Part of a small language model's weights.
Size: 10 layers, width 192, 2 heads of 64, vocabulary 8192, 7.1M parameters.
Architecture: LayerNorm before each block, rotary positions, biases, untied embeddings, attention and MLP in parallel.
MLP neurons of a small language model. Each row is named by its layer, matrix (up: input weights) and neuron, and shows model dimensions 0-191. Each number is 500 + 40 x the weight over its row's rms, rounded and kept within 0 to 999. Numbers have three digits each.
After each neuron's rows, "fires on" lists the tokens most often at its 100 highest values on Wikipedia text that the model never trained on.

L3.up182:469508490500579529512448575512516520457507438546462409547481525558497537515452548491431437454462489537515452496516496490503505467486454520514516535529521549520507482442509526549482511420529529479439482562534510518474477457511472515510496507492432502552605424525458480476454541526494414490574520552509536503472529496513505515470457489536457490505450445528511585566430460493521505531507537452510460518496613526490507492554524560503531519512479470453635548482521533581525572501483415482442536440486501520522468509503490457541537523547422562426484519499492506414531467509494509536
fires on: " of", " |", ";", " home", " to", " batt"

L3.up464:486584507530519519500380485472497520511561616535471480442508491497449460551517464485484517523477478516514519548581413511518487456496429511495517528581558468424490482459454550432471460443540464464483489530494544529431508456571469483540581485586439499483472505425479486470524506530562552485556532501495521545466452534483503444494441470482509447468525472536509493507531582495490510497519512509486518487467575568481421496470508480571490498491513459515559467459570498504455488573479515588527504501478597511459496487512519449489429529527533511498465519453494499492405545563505490498
fires on: ",", " /", " of", " on", " also"

L3.up507:456614509461569521509508464435534460474450489480450479559517574472498509587524440493509442501517425471494520507510464535506451496497399459536525514503481473421461493498447420532551544490458496463528537489443467422421492467572550511464464527505449540478488551505540478458511516539498539503484450501518510557471467471509521535453451473539483462506518540473509438525516501508461510515505432485485496478484593469540547457541536439576531516513552501551549435565535528531526498502588538475469480578507437496463490509463504504511500547563479549460490480507454455581537559444575454480
fires on: " =", " and", " to", ","

L3.up188:422541521565518486526525533418462492475478547573515468480559471552412589470550464522485502452511454568508488496514475445407518520526477500441494518510460525483489421464502468459418548587546461479480491514499535569532452483529560506518547487593552609508511467500524445466505469455541491572530457596459491502512514424468515460444518435537427481467480504449510484576546514534542447450519476523475508480519471445542482542516515520490531549490470485526515422502500479525505518506502533466492473590540535533524506434490474508487516512470502516476469509420515426487471441531541519510
fires on: ",", " ren", " wh"

L2.up18:555493499466526500550547529493507485584551430535535475528501519504541505515432480429523544474414521517555485468497520493502513487495541465567488568500483473527540517439531417522491496539454477472523548453446515524498542513541455518548468490493419496430549472502439480467510520475554511546445541475429509524523512401533473497453473461524506464447509526573474518515570473540494477552428482502536512508534521555438519552492482519457533491599481435620503487547516513430535522477536507567493533471524474505507427506437441584540453496523439497468503488465475420551576481470565484495
fires on: ".", " that", ",", " red", " which"

L7.up67:474470530477585532481518471461466461502412526510509543453492590484496521507581520535463586470455414447521450533481610511487505588537467557589427511468476480532500521477544519532486485530465538486527485498515519527492526468507462513433562470557489538500480470508494432500448555489518560456516481537500484523478516478515389534459493455443472544490520518559493462566449431584512492399554510438533493535460526563545481438460457524488458476515574534555502466526503560537539510530548471501504484507509443477512549513485526579521494440454479473465428497485468522485454500531501506484
fires on: " of", " is", " was", ":", "-"

L2.up195:492549547523531444519415510408467492438457585554477469516526492523505475465548494520429526505424514512515495528493517487500439558464515498558397534542481431494487509496504516444485482510478507478432477510484577485512475500562530535521559425456529518542553504446471517541506511514571511515530518548465443536504418558476443410436469481587494504428516443518582525514516561530498498488524569487477487499554501458478448533462497536459444453411433461493549492501485467520495470479547481490491454511502501499542524557517415539437482589496492520528449539474571503485498461557518475528
fires on: " who", "\n", ")", "\"", "The", "'"

L2.up368:511508510484462523504473370455519481453491559549459508543550511504519469505515527478504516481506540513534508530543417475531438511527559526573440507557551450501481496491469615512557496498472503480468534518508478511447399529512504472556539509454503458608486500546477501483437501516511502447485525546462446455487476511497452487498422482502562440491527462597573528548488542520477520502483574429499448488505491539456455528479516503485490502473520404471524574536454484544477433500553444487547547477552489444519513472468500465478455515551432564569478443483598513460518474532520471539
fires on: " his", "\"", " about", " a", " the", "'"

L2.up744:519475515458565442495461562532461459481466486522573519400507571546472506457590614515539492523466509502510499510447469507505501489483586485620501547461495517565561526475531491429454514514537510462572493502464521574547461451583505514552470445546402437455522458524573486478470456449557565460550441475455481484485472444490437492495464479500515552487462491430526496509494472498461436511528500471485417484505442495471463490478564453455463530497521507492491536492511493510553454523519513489522491500526520537525487554556518461516547572524434542511480505419509552507496502499467452520
fires on: "s", " land", ",", "R", "ate"

L2.up710:449555528499476487518526490461470513457436493449496432507489480484494507474562539517489466497506489545546531500452497454527460517533499533540535530526497518465555498506529423464447514610495509475453524457419526538538482460582576545518543460481503528437542528505487528501501498494464576562541460493459490486521443451497431511472446472477446453487496502446466383520593520512451436525512540535517470504517442455499478485470506471498413462473566466586534440529531545540542451554561568443504507555517467503528436513560449531488533559514487544460462540465489438591476534514470463464
fires on: ",", ")"

L7.up641:444476512506521586489512483482494451525503464469459553507511598474461528490554534498537519555534447577545506502423571468496524579461540520457492486471500532454447584479442467550446459571529495474478488500546591474507477468576445553483493516524512548461455530443419525482527492499438517519611479523448523495526479517483502468391489531553506489429518542511541478550548490487538433495508520449458457509516449503428441551497479565493491454492458519556557480550524468466528564511569519529471469530494485551514505561443493547419554517535469463502458478503545489487510457471485525523
fires on: "–", "c", "=", "f", "ca", "l"

L3.up656:490437526468591533490574502525499542523570545447435457504539475587457535452540522514508468548530453500471496465423511467478621437493500419545503575519541499548462506551536469520474479518541387494540526526491495486545498557503487561513487463487474482438496530503439492505465434540513519499486467484523499459510482443598498511535455515559493501523532514445478430540464433506483545503453447547530480564487487472540507486546404462493562528487577511524535547580527508487505521482466481495534531461502482466574431554431447472471548495544457507529491474533492430493488534521468495454
fires on: ":", "-", " t", " vi", "able", "ual"

L2.up602:581440487488488607495586537538494490524520504429496474442492580488520450454496499526447486466488503472537484506564526459561519551534488530566559524476485534455501466451437480581506497499489561488505554557533484556416418500537496497548467473448526523565490492552557516543480527463488537530507433482455538553481479444398459486453451510419472574558501530473523420515504498480500483540473533506501458532468446502489542556463457512497468434500547456524562511508469474478521560552555510449529457457540568482497487540390545517538533550510510533521455530472528501544479499500516465474
fires on: ":", "—", ")", "  ", " thus"

L3.up683:493517441489619521512420509431566530376615466530506464505520472551549490430454533491488476478515528495511502502537453516466537497582470486507416510530524440503476507483584513523443534549485507518529474531382471534491471440532473491534463519491481490471477491468499502469491543522522503483466461519526402445535530541561564524452538555472529532515488438536480504499532496511510446449518474478515479532445569544473478474534454475509503470503506544503503559559512465559507455542506526602514546462512489466518474419537533543525530476497499547431491525567536490489520546471400493488
fires on: "aga", "un", " included", " chief", " Key", " senior"

L7.up483:530516545515500402524464495526478506428556527488493447490495588523505512441510450454464519467438443479483478515602558521453505525582522491576592532500552481534505458451464475446505483451451489494509523496447488504508488498488492531529564451541473551489596453470512551400502524437570494535470492550447490546508459459506499468440476509506460503390541499462514451493524542532547536498449511472551489501493503441496500472524544512582495467510434453540442546459501510520551505521607541545480510486467539513524469507479536468448511536465531533518517476530470459549451458447575423486
fires on: ".", "if", ",", "f", " adj"

L2.up49:483548478505517482439516478481555535414519441487439536503498540463481460590446518462555491503470462487480501473477479445486469453418536544483546531542457555490544484495530504487519572480517499459507522521453497530497493504556521463459529505462475517457526506509548477531514537432579524538544485492472583460608483478500478500480508561491498525444526499474530520493557542586463487457580524519491489503624502509568472444501495475537527440449505520471522533464470544536435445489467510492498534493451521439509562497514370548468400481459490483543463488597490539507445527514414469488
fires on: ")", "s", "\"", "der"

L3.up543:586451532472536546512499438489514536475555571457507550503502496513446482539474458499410483502517498454518447483518521556387548506520437481600508513509451478412496499485481525471545534542410490504489549527530540507442458540516481520456496476428508504477559493436546498579433553569530474488498476567493538486488512504553571452444474554471437504500519541589532563513500513520472490433541506486549492540436481573532508480554464513530492537478466521545477520472497462500495523489503491513479496535603498499566416486391531476509408464497562503470476463476513490521469488499479514467
fires on: "'", "gi", ":", " (", "19", "ha"

L3.up254:470502533494539458524501473452487506482494450475483476448459491503518442510545493575446550461406538452553482530523514457437457520449486521515472523516523544538483535544487453512464450528487489462490449582499535505511552528473539550501552449481472579460570513537490528559512480539520526595565458541536549500474467506575473456435537488486527502449453470539564482557484493489479511617444567472454454450490472556536485484502547516474496498450464490477543567567475469499590498518458482568478451479532494483573515513487415531565425514498423542563470438508518513511504467551434484525
fires on: ",", " that", " the", " of", " and"

L2.up252:532491519494469563550532471501497507492496518497549483506493474471562499467497465576444522523467461534550492485572564465456526542477452465550482527496519503477472532427412567479543501466453469473582546571544503526424531490495482415450491485458473546480509437458502530541491565405570479497585461511505542512512485470448519470435441545502526476528517527585454509525428483528528531494445449499444452598475566518557507481493491544512529493505464528455520509562462516440555555497530496515510508474523477467523479443476569389569515517461528486526450468526547524451477489465507590485
fires on: ":", "A", " or"

L2.up498:482537493564508516505451499482462497478459479489488508481562588470496486546478466532554475480547499435517478476552480573488538527527472546512512512481528447454476419435481466494447515518448510456488568480432506537496418446543566518521467510471453512470474548528453424498471515497415444523464504533521527508512479557548508440509540435540435511584494552536508420495550598524480456526472519463558485524475454408407494586478425478563486511527581498475518476514507457551514509498473504544464487566529478492530443514497487460513524487534552569464512508527458521589500564493441530458
fires on: ".", " place", " and", " became", "–", "\n "

L2.up135:414515456454524485488477434455524513471544452520466497518486481507506489465499456491473487453462500466560492517466484467425522513477500498534463528543491570580493527529495545476539475553511468477480436589452534447561505556386481463484450500451515477566462460487502496508521471517579567471524526534548455476471459512485527539528525516464490385493516477478493513502461526627534500503405428516447537460512463533515500477514569516466516534537454466548584545604470573507522468606496527516488509473500480483554542482441446498536460519503489545474444502547538493502546519481517432531
fires on: " and", "In", " Lar"

L7.up618:473605508543520526531544550438506499458433626560435545480527523487480496555497468527541521490472435535458574504442535529551450497526549496469455501493453473465488444485447499488494472532520475491526546491462443469488464498532567557564469462567470524484488512501468434478521526479544513497555518511449546535510518534467425438517437531517510517504486510487506464505456497474498517454530580527463470510441414454358541544551499522433532531446519528422478501504533599474495572455527500528512482477520478499471440456432461486464504484533488533501531524510432449557467555506513495508
fires on: " to", " not", "0", "6", "5"

L7.up272:412481558541512533485455499504537510500506536503464504534504551510429538494534505467518507560529480548588550486510528504438491465466526489451539509511479480506475482541470487521532444487496544442545466527533525479477545514559444502462537491523516425504501571501473562530548469462482542477518471486486528447643541455488591539392480477553482482522461475519492518458486465512535498456546480485502483553468469497539377541555499531536500499499504484465459590538511512410500531508493491528422465468525473448521499471414408447488497555519443466527469480424576496450490469560455513442
fires on: ":", "l", "f", "-", "t", "s"

L2.up108:497547523378508540484478502513472539447564466490495414513487463496556453470422470488493447512386528433539446504588491507429499507467436452572489586498557509508507501488471498521495494491479561484550531489496482582456447545459532485537475508450506499533429483502551504559473485504491466559527529485487599502477520532501521513494516506533471469560509451533433502547535485515505437530507470543475499519456571502513556543564547484495533465512453451524494496619471463467526500445468536457471479490445438531569423526501510482513447472472478540536483484588511515547495436536478523449
fires on: " played", " place", " or", " other", "ree", " play"

L3.up721:535507543433459445554542486537517521561518503500457441530511537553534483481492459588552545511486473484507482509477523488514540560506550502515466533474468496512396537441487471557516530446457495479523445531480537539453519513555427480520407445446484544564453482509474485505486496579522522559571527438509478506500499456516443473516460497414457477486444439547563509529462462546497499508460459493458423500560495555447467571473450528457507497588491510443525503590436589518497540519535457539504514487478480431517535550547478478540492541523518504466479526466583487428497463483480508581
fires on: " (", " of"

L3.up286:491519550522536488463534461492453451479515420489513517465560573457470479437557524494468491521470476512575504516483512470493566480572526507549452512500556415525512556557577419513411463560468526478559470546508468498528460517504442537501409477480437538522547526533504505535486469491498560499549424566577436530489526465579483507493474544409525493525539494521455484529497521537449502490473483492468447475530482518434506480492536520513417528510532459526463463526478453449611588492565470513454512570545452489555432489481479495478490535531408525446509513511541493526478532518502518470
fires on: " as", ",", " of", "-"

L2.up169:545545452516563483508531522489451480483593575486440522439538525475471508458503477508437536489538476466473494527500505507543532460473429468481504535503489547433443442412542571450508519529498429472490567516519429536468485443487497504482499524517475507524412467423540490555502579492500508494459433487491540485527491525522438465483507537506473404504519429531479540511523543488594467423473439590496531537502643484464482500529486514536574541535523524461497488566504502524462447482467483533530541499540500476431467537515525431534488503558507491485562543466523451487499581521458489487
fires on: "es", "ed", " role", "e"

L3.up561:446529473542577527487511512519507564499561486507560394563527476501544533462588472515495547485475456536517485453497451506524543480512501482586469508496515461405555570494548542451413482489474501500471514499550535512530446435459521490465500498525476520490538534457481480500445537502527456496473489582503462535495485523575449457478485519512498453479391466523464505579549458495548492501473528447464431484456591454450525470525569500488495576473515525429517518522441482464496530476465476505595548493463502529530489501500511514487523512550502577436568496546474418486547544544426539534
fires on: " of", " b", "-", " di", " g", " batt"

L7.up547:474535478547511475484478478495447456509483498511471508495515462437443585457492491453516475443470453551527464565469508513505510600507599537535444530549534442445471551457519543453451461535473519501490500478462493496445419448549499528530574473578457464487487563497585470436459503536482532549471467552534472464509478513564441523496538463502463561514549563509534482498520491551532444509544510518555522433462481495590465448487495496508496456535527457543497530499445503567483498509512500561545547480465426430506568522475448518536467420582473526471526486524480513529523552501424413489
fires on: " was", " is", "-", "man"

L7.up155:415551557473508447513475502450514524424451504494530570528519472425445495545510495462475429545489475505510576483471440479560481543471501528503512509550506501513479455514524486558555558535466455473468559498512525435456501515554477516478572445510470515493480516454416507440560527469523451526574493534528509453510487481527568442459483504511556547496568543505475509603515549489541512404494494520483494533464478524512484470481450443491474547499485583485542476449480535515560525562434477488512417567528471498505513493578473621495525500443547472435491525582479467532514561499505493454
fires on: " to", " on", "–", " can", "-"

L3.up20:477462560510490423506534496528466560527446583554543468494487519526513516465461498537473525473472476432426532468514467499541532564523528443482451544523565386543490506434532568452456547454482457493521554528470502453459502503525444506460506424517497491538480488490499451483409497542506451412423489559463513507558504582478492503529505543478485570425561487466490515466457439555531511475464571485457478440485517504444440546488533541544474510504487583496505540469553528534501497543515483578532457534500497477507416529536505557475487532522442487481544497514452546545531569536510424517
fires on: "ly", ".", " been", "ally", " Main"

L7.up485:511500509499557480531498492505472450502442533544571447491524466463505466542502472506496544576554427473513508511523436417528502559508461474590517507465477542488457451507456447514467487563520582471499434566520510549555486532575485466424560435512489432533501523562502482509594536519545525514457506521492559503513537507493456456510497467456504496413434475478519496527472476483440543467533557448508504543469545478509518452475521506494433521498553572541510465500499455492496527622525566458469519586453512466518494514411455541441488549531460523501446478447505457436490469515569504454
fires on: "-", " of", " (", " •", " the"

L2.up639:434498535486549480547535488428456494553526446448471496534508475571490471423537525509509563536513444492464512526446514465439529517570532440555519533499503452465516534520552478473411529583520436478510529489511544550509425467516460557434513527489517505414493531511496536554459490606470566503488468541516429543524483470575483500489488412504513460526528474530434430556520410486486485484490507441476521484523479534606512494429467502531463529505486543547498408479525497494503490567545472516512603522543437510494434475470460550512528527489501533454448506452486536498499491452496472529
fires on: "u", "en", ";", "on", " as", "r"

L2.up139:520500509548579513546495507434473502509482533500504488445504477517511500532461547502471535443450523472523474468535544489480485499574467490550429518533551472560519459414513507593448505499458510507470529537496473513516481484524516513490507437515474561549518470561561439467475557523498513525521484531413475533499527483533440447562512470393486511461584517528505529494520449492573505489428571480435491455532459580495511545420527564445452472512466542475496544479473508586572508471533487570532465483447499439486429531427495514528453470540460511482456548449529523455530437576543459559
fires on: ".", "—", " been", " —", " which"

L7.up347:473522459528526494525480547490519456540509551526485489501509499424443459511497498492549454495463467520498489505584492539517531468466530566538513533472478493422462491435438466481426528539480528458400504542555490501417490526598481523497553431490472443475470544409490482454581589506474507469582476504505490442504429480572581496485499502461518521552450533506465448542492565557564502555544554543523481472515566424528511496481474490531480468487573545414553479537558482528489513490458509487496485523466527477540517451510429509496445473522558565436484516448469455527503468555489501551
fires on: "-", " in", " of", " (", " for", "–"

L2.up593:497593414528445474525485518473567557516527501564475494560493435538508579437456501494487582487447530547567501480520531470443505465464518492490409574562527440506482504397449568444512528551531445488508469526517519568447533558466487480423434418441468546525494524459512446498501526527555561563522479491479486436575464539471494518492508476458517425451537463530497552519519452533496468495504543439503409497475481539510482488530528568508482480486449457481513437492464505446508493519518506535492504500470507485470518515470462470546551507525504530499538468524548422429534505533513492578
fires on: " be", " two", " three", "'", " a", "A"

L2.up306:512463526460452384504493492533471477548511490451467501460448524569401535466497508570566555513523500509510498511564546471560513534559513483511464541473498430479537519511483483486532495462463539487452485525475500453480475511468438560493522448423502540552523423522538476473498468484571549481529466513577526508500489422476510470435532500387490445519474504524535443497455490490471439527401551489542442531584478491461467496552493496528465511528495478501506538614525591520547530501574455547536545496475501487506499536470531435506506422477484508549454526476602511461478488534530502477
fires on: "f", " For", ",", " Black", "t", " Sk"

L7.up602:551492503475526414492567490498516484508537427486504538437498528483489523546543495461507524476572528471565446474488540552538411500458586493494404541469519470533553487481464473577451507440497511489431512480539558505507474517479504564407563462440444514465497513560529530453486470438557565562531408551479457533491533507502557530524462515470459491519469555529553497509523534523516505554509508477511462452551437478479500502515521534527465454510441478561498555440535492434510493508561461549463436474444535431512492563430450506493469478517487572486495469549496480518563540488518409468
fires on: ",", ".", "n", "0", "m", " b"

L2.up269:455567458532414511572394502473542453511491583511456443536539494490441514436481442552449535439425430398516504509540445500452488532541508555447541502515564477466421421472461479476481532445476531482503531570535494543449481459532509450550484492506540590496529469535469506530500519510445480545590513534486520530479461501513448472473513495581428509487456517469509462557506505504527490522489484460484494523535543464480479583454519542441510537515558515563491515530514490499487558543522503535488472571450419509548492511515491459523566549525497567539532487531470469511496451490474548551
fires on: "  ", " and", " was", " ISBN", "%"

L3.up43:427479527540469507495462525479491503427448484458561459425543539522475482583519554468481536518455417575546523468491544432498486525489503524517559545526573423533495510513537528507436505535422512471450512514416499510488472519533550568515518426529435557494516478497481492491502427474547518524514489509485597503553473502553499510466471502468527478492555587458453513477539490513501569531468480497515478433438523516476468434562558504471465460509499400498555453458506579504514497497504476518512435569521559522501428483471522575513522514528501537463459526526581559530484533543580517459
fires on: ".", " =", ",", " |", " /"

L3.up522:578580508529535512444510415478460490529463503444504553486439504441521478449545481480512410470504469525546508490507484419576406472502553515587461480545489469511477494525575515503527497519451542501479522497486492559496470544526530514456515455413472494497500460510541506558466492516474582512550475502482515430533459570511505518517491524486474456565549453439514524559473468542493486397549484499518464570552411540453491460515582501490556446496552557420479443441514523477468484535489441506520441516523533477417474515394499504462488469511530523463464483516510489486530512549461454497
fires on: ":", "s", "'", "\""

L7.up679:455488499484501500559554501477498485499495497582535424553555531555542463513489503537459561486490492507507525565468470509457545506524598471529430503505544419505462521505511494524441502539454532505472479515491467478492504482509425490604483508565469462470579539515471380430477512582485539546562536494470491557502414526525505444485465550475542376534514463504518506600488494543536449472506475451462486476506533533477462553411562499465453547492496518506494520574476478489533513472507516503420523459520523506468501488573461465504540526518511598442491517497505457477455444513452537514
fires on: " of", " and", " United", " (", " from"

L7.up668:486536535508535545543526514500459497528493465562521453504432465460462526502450485468445515489500442490556493551488532473450535505547512467546479484499560393455493423486515456517475549524443548507441505584439553489438518482549510535518470496541463503393487505597552481450484521435509556539542464460474526535498457468451475497508513476372505444482528540565482503511525499553475500527530500452462512559495546559435487517494462459539479462534530496559460534542498535515577513495504488532468515519571545483475530499449523610463500468485528470427432574535481480492518543427437481491
fires on: ":", " (", ";", " were", " was", " are"

L2.up117:555494518442507550462485480460528460541462446492493468523508546493476511467525558484442477464491490503487515524452533457509548522494480440537495539513490481520534483431496426545489519546523504479494540549564499532451563479552424480517512525507411465483594498534440456544495474506532529415578427479482462557475381512485420457436467435483475517526510603516489504507446485489536499495473520500450452544501494477582517546471517485489498520549466556504488552543470513456611495571552562538508518572515473525530408538536518444538482507550478454451439473512532435489549506490482466530
fires on: "=", " cl", " office", " author", " board", " individuals"

L3.up116:427553624530509524507427493424480538442457564519526533496513507458520450588598467520508472563456533481444544494421453542449491454468449469558516514545471462514501483499560532487551473495470469443509493515537564533515523550534519496466506463495430479407515545469572466542538505495568430463455457535430533497516525540552551503472484501493527526470508499507499458466509588526536527470560517510515536457481521576531498398565562470487437523492507551540481401454524537498471505503487530502523427539512553472479522510498492497514475503517471464434507454482503508544465465531503449476
fires on: "s", "-", "ti", " on", "and"

L3.up678:519570531484586519514535468442416499405406477484545495556477472437497492511575465556450536488491448498527509514552515450467467420509482521527536523512547511436501471544564446498475532583483509490471514536535459445525499460529539487467545487497504552504498538442479518531516515581485521541550429521458476476507488454551451499500517496486432523499485529456516448495513542570445430429545574520496450495522516452544545485491560497557496468595498522539546475561488560504528492534546550438485498564467468467520448492519478478529553494506531487457440500511597419525444493513433471473
fires on: ",", "er"

L3.up147:431566551475551549503502474507456466478491481494499519495590534463436473543457487502434503514565516465492520506507507498535603477520421445534473494566461453475478447489535595495558481488485477490498542514496539495488411485455482521546488484443513534560491503442526560543463446494487491499528477527519449529492558491471430493493532406420444525559588447554471456525460583552543511470419462475480444500476501514538439554518472502500478480530537474562519513531518510434513440556527506549433517539517433448507531444452496457544480498475479565471478578481540479518551496509494505576
fires on: " as", "}", " on", ":", "."

L3.up547:491498444464568499575493480542550492545486421515496440462454478452525535464534567553495564439448491517506451496432545473457551544497521490537527537505545490459453447480545532502448538480437470493523520537504510481497493502520438490500512463575541548508542469476522531480526539471500563514588485527567513477474527426493527520436490544511500513476469534556479496567522513542554497444495441459478417509475551506506472542538521556469528554542515420555547536501473549513525462553491433524565498461514494422487532517445464456550460496482564598455436472531509474443542372529479506499
fires on: ":", " of", ".", " Density", " to", " ("

L7.up466:402558547527503498464537490461491492458447617513515532564482459532414532495528449474510486458496480523509561556510507508522489415442543522521444521546446533451493442523546467498438561572498474497496518535380486471513472487526592485534507458521488465381520502502442541485518452416525486463567491492495485422545422512515497498443466510519492497470462514527489443548485561544474530506502528491460548484459559434499559473555533509506469540531521537562523485483479543478554505541461535468504514549505487544491559426531466487475391507553485515474491485503479501534544500512530436506
fires on: "s", " to"

L2.up167:468480523411459512541563450499533476533595508494441506581529473502453539510444482537543471517461431479512511496528486508498601500560549488443484486552502462497453469455434478521533481515466495487395495529488491515466527496558458467483512465487476594463537456503487529486580547494546540481515462399545523472501471507480461528539431496535465480473486522587574572522386503457464474494415503503457492489492587500518432502483473464499516461603538527438504459560505474506502473483485446525510481541541498473523497542568532441545490560560510531516473472547488490441499481459529487497
fires on: "s", " Democratic", " both", "ail", " between"

L3.up592:452489487528523478496526532472547508488456531516525447485535441531481559509469505512569454477450470525535477524421482476493517466523504594561550516514576457436463521496475499544459540533446481453447522507485521513474505484541492465478441487504418472541596524574397564458450528492530417532535534569510535454549484508533458492468480466447571521440446472480553592538483521544518489447514521440522498493558548564532480543429522471448502544483555519509501536513553524503507564578476467554517455482540434520509471531488411464488446465528429507475431487518515483494457459493438490493
fires on: " of", "–", ";", " |", " being"

L2.up317:475477519548514503539469448517462492498521496497494527518455523543552504436536500529527516554454565500501457475438463476551470529481534561596449523543470527484479499517513508522544526459464516441494515591508471590472411512496515466528429415454494569577513453506480444490473479487515464502544553576454449483533475548509466443460481459465508578428501492588500540424478494583508474529583521454498494535552547527455486525536551521455517480429473506453552519496479507506501527526536498539519499472441484483493591590494427505477465557485483545534483508522576497448500445491474445572
fires on: "\"", " |", " by", ";", "  "

L3.up414:440562491461491493493527456553465510529540482489485540429521551509507566496479413474525485498438532470511502454484523477551579491524569453619552538537492462549492478501466483449530517457406463482523520492460551514470435459548455556508551493381475502496471540493560533569446452476426524533469479479510531525495494512586483542532517521461414501545531465529510489500521539509450463543482422504487499486535450450452507556536454505564485469515551480433494490554435506500490492523515510482462481571479447464492500589494497480456452476506468549504480538519526532604577546495452502480
fires on: ")", ".", " as"

L7.up137:514504419518502493528519513449556456598447471514503513534495516523588597541501562510527481494547490531575527504464541490447540517463530463488515511461496374509461454407528522540460467492464494470517496511508463486461469544478548498399454494523530520464500554540521483436544473483535513569413506527484554473527521436571531527451437589484466547501497483487554455497587556499484535468521466466508499527467511491383488534476443489551493490531449538458521446532478528517487446490457487532530489449498478495435489502445543549590438526508468497445493510517531513472501469529506491579
fires on: " (", "–", "n", "'", "ola"

L3.up750:437513482501596438499462485466465502517452556533516529486488435470589476505524488534524511468438472481575476503558488482405544551509482522563475532482519508488467477504481546540477562512408495482469483510503518515455520470443530454463521461466504570451499562457531464446484528562577472571468519524446494455527447478495475517445517499523585423468500429531459573501444458581502503479422485497487501411493563525498481462496588503483511536514447473504556465509448491579516510548474584511537532535460499464463526538512530484583547494514520526466483552520486574501481467516486454422
fires on: ".", " and", " sur", " wh", " the", " ."

L2.up396:528552501438548559568493560497536481465518434473483500523581517467471520489459586477503444497544438541497537488491498530470582520496433386429449553482500425472462518404525445488502466467489517506488497518473513524494491464544427498532472539501415558459525510500500572452470541519404520521469449503503545513516455423509469481463503452523492510563477576480509481524518541556466493485460486514634457467491518488457541508510474462531505523507493482447529444479484496474494497521564494575506535518568450471509382483521529544508524535521492516450492580528509487525507554534442500467
fires on: "'", " only", " its", ".", " and", " a"

L7.up643:534459470452522471497448508492548495516471470613537463526463508546500537482505524580545575568524480509563509561486456451542519544395563479515463526444576473515473504470491490542508528471482506476528577493476502510517436488549448511567483438453464506504478420494563457512512479445509564534477504476483562495527471557514571530471455539568453522492468474459492471527617521577472509495483530487535483486534532443487455573458472504494506453556420540516488484484433460479493450508528511529494504496499426535502486472522518482458477462564478519536496466443559436584414510477548461541
fires on: " (", ")", "–", " began"

L7.up501:526448401513446475507509528492486537529523447531495520439568519493455556477501542519505562598498499545555586418490492518468504432506412462492454525431527496460510537494561518538513465489496562473443515540492476526539480539536443460491459481500469446481469459516498423475563551563536517451526510476464519470533512453420578483481506486443514511532544509523574445504492529518497455533470532542442510466471462454548490508486491516513424546507492495488474527514480605492502477555528532481503484481504534465495434568519547583562515494466548508497513579375458519596521494491509489464
fires on: " Li", "ma", "z", "e", "o", "u"

L3.up139:458518434482531510462478566503513494504521475518548482551512451464462535529546538473549525572422474547618483483502468485514418480496516524546531493487506534477547514481444439486426544519508514436555453491512473515495453524473505502510553435456497500498525527476516507487464501521491576560560414523504520501545451485562497463485531429554472485446455455503539485514489477564504456531601554465499449543607577426475517513523541453520479516471487527481530536525484507436512580513512526467455457515480522456531531560487444474430484511541537539484490480481460453563495521442399524596
fires on: "–", "R", " (", "G", "("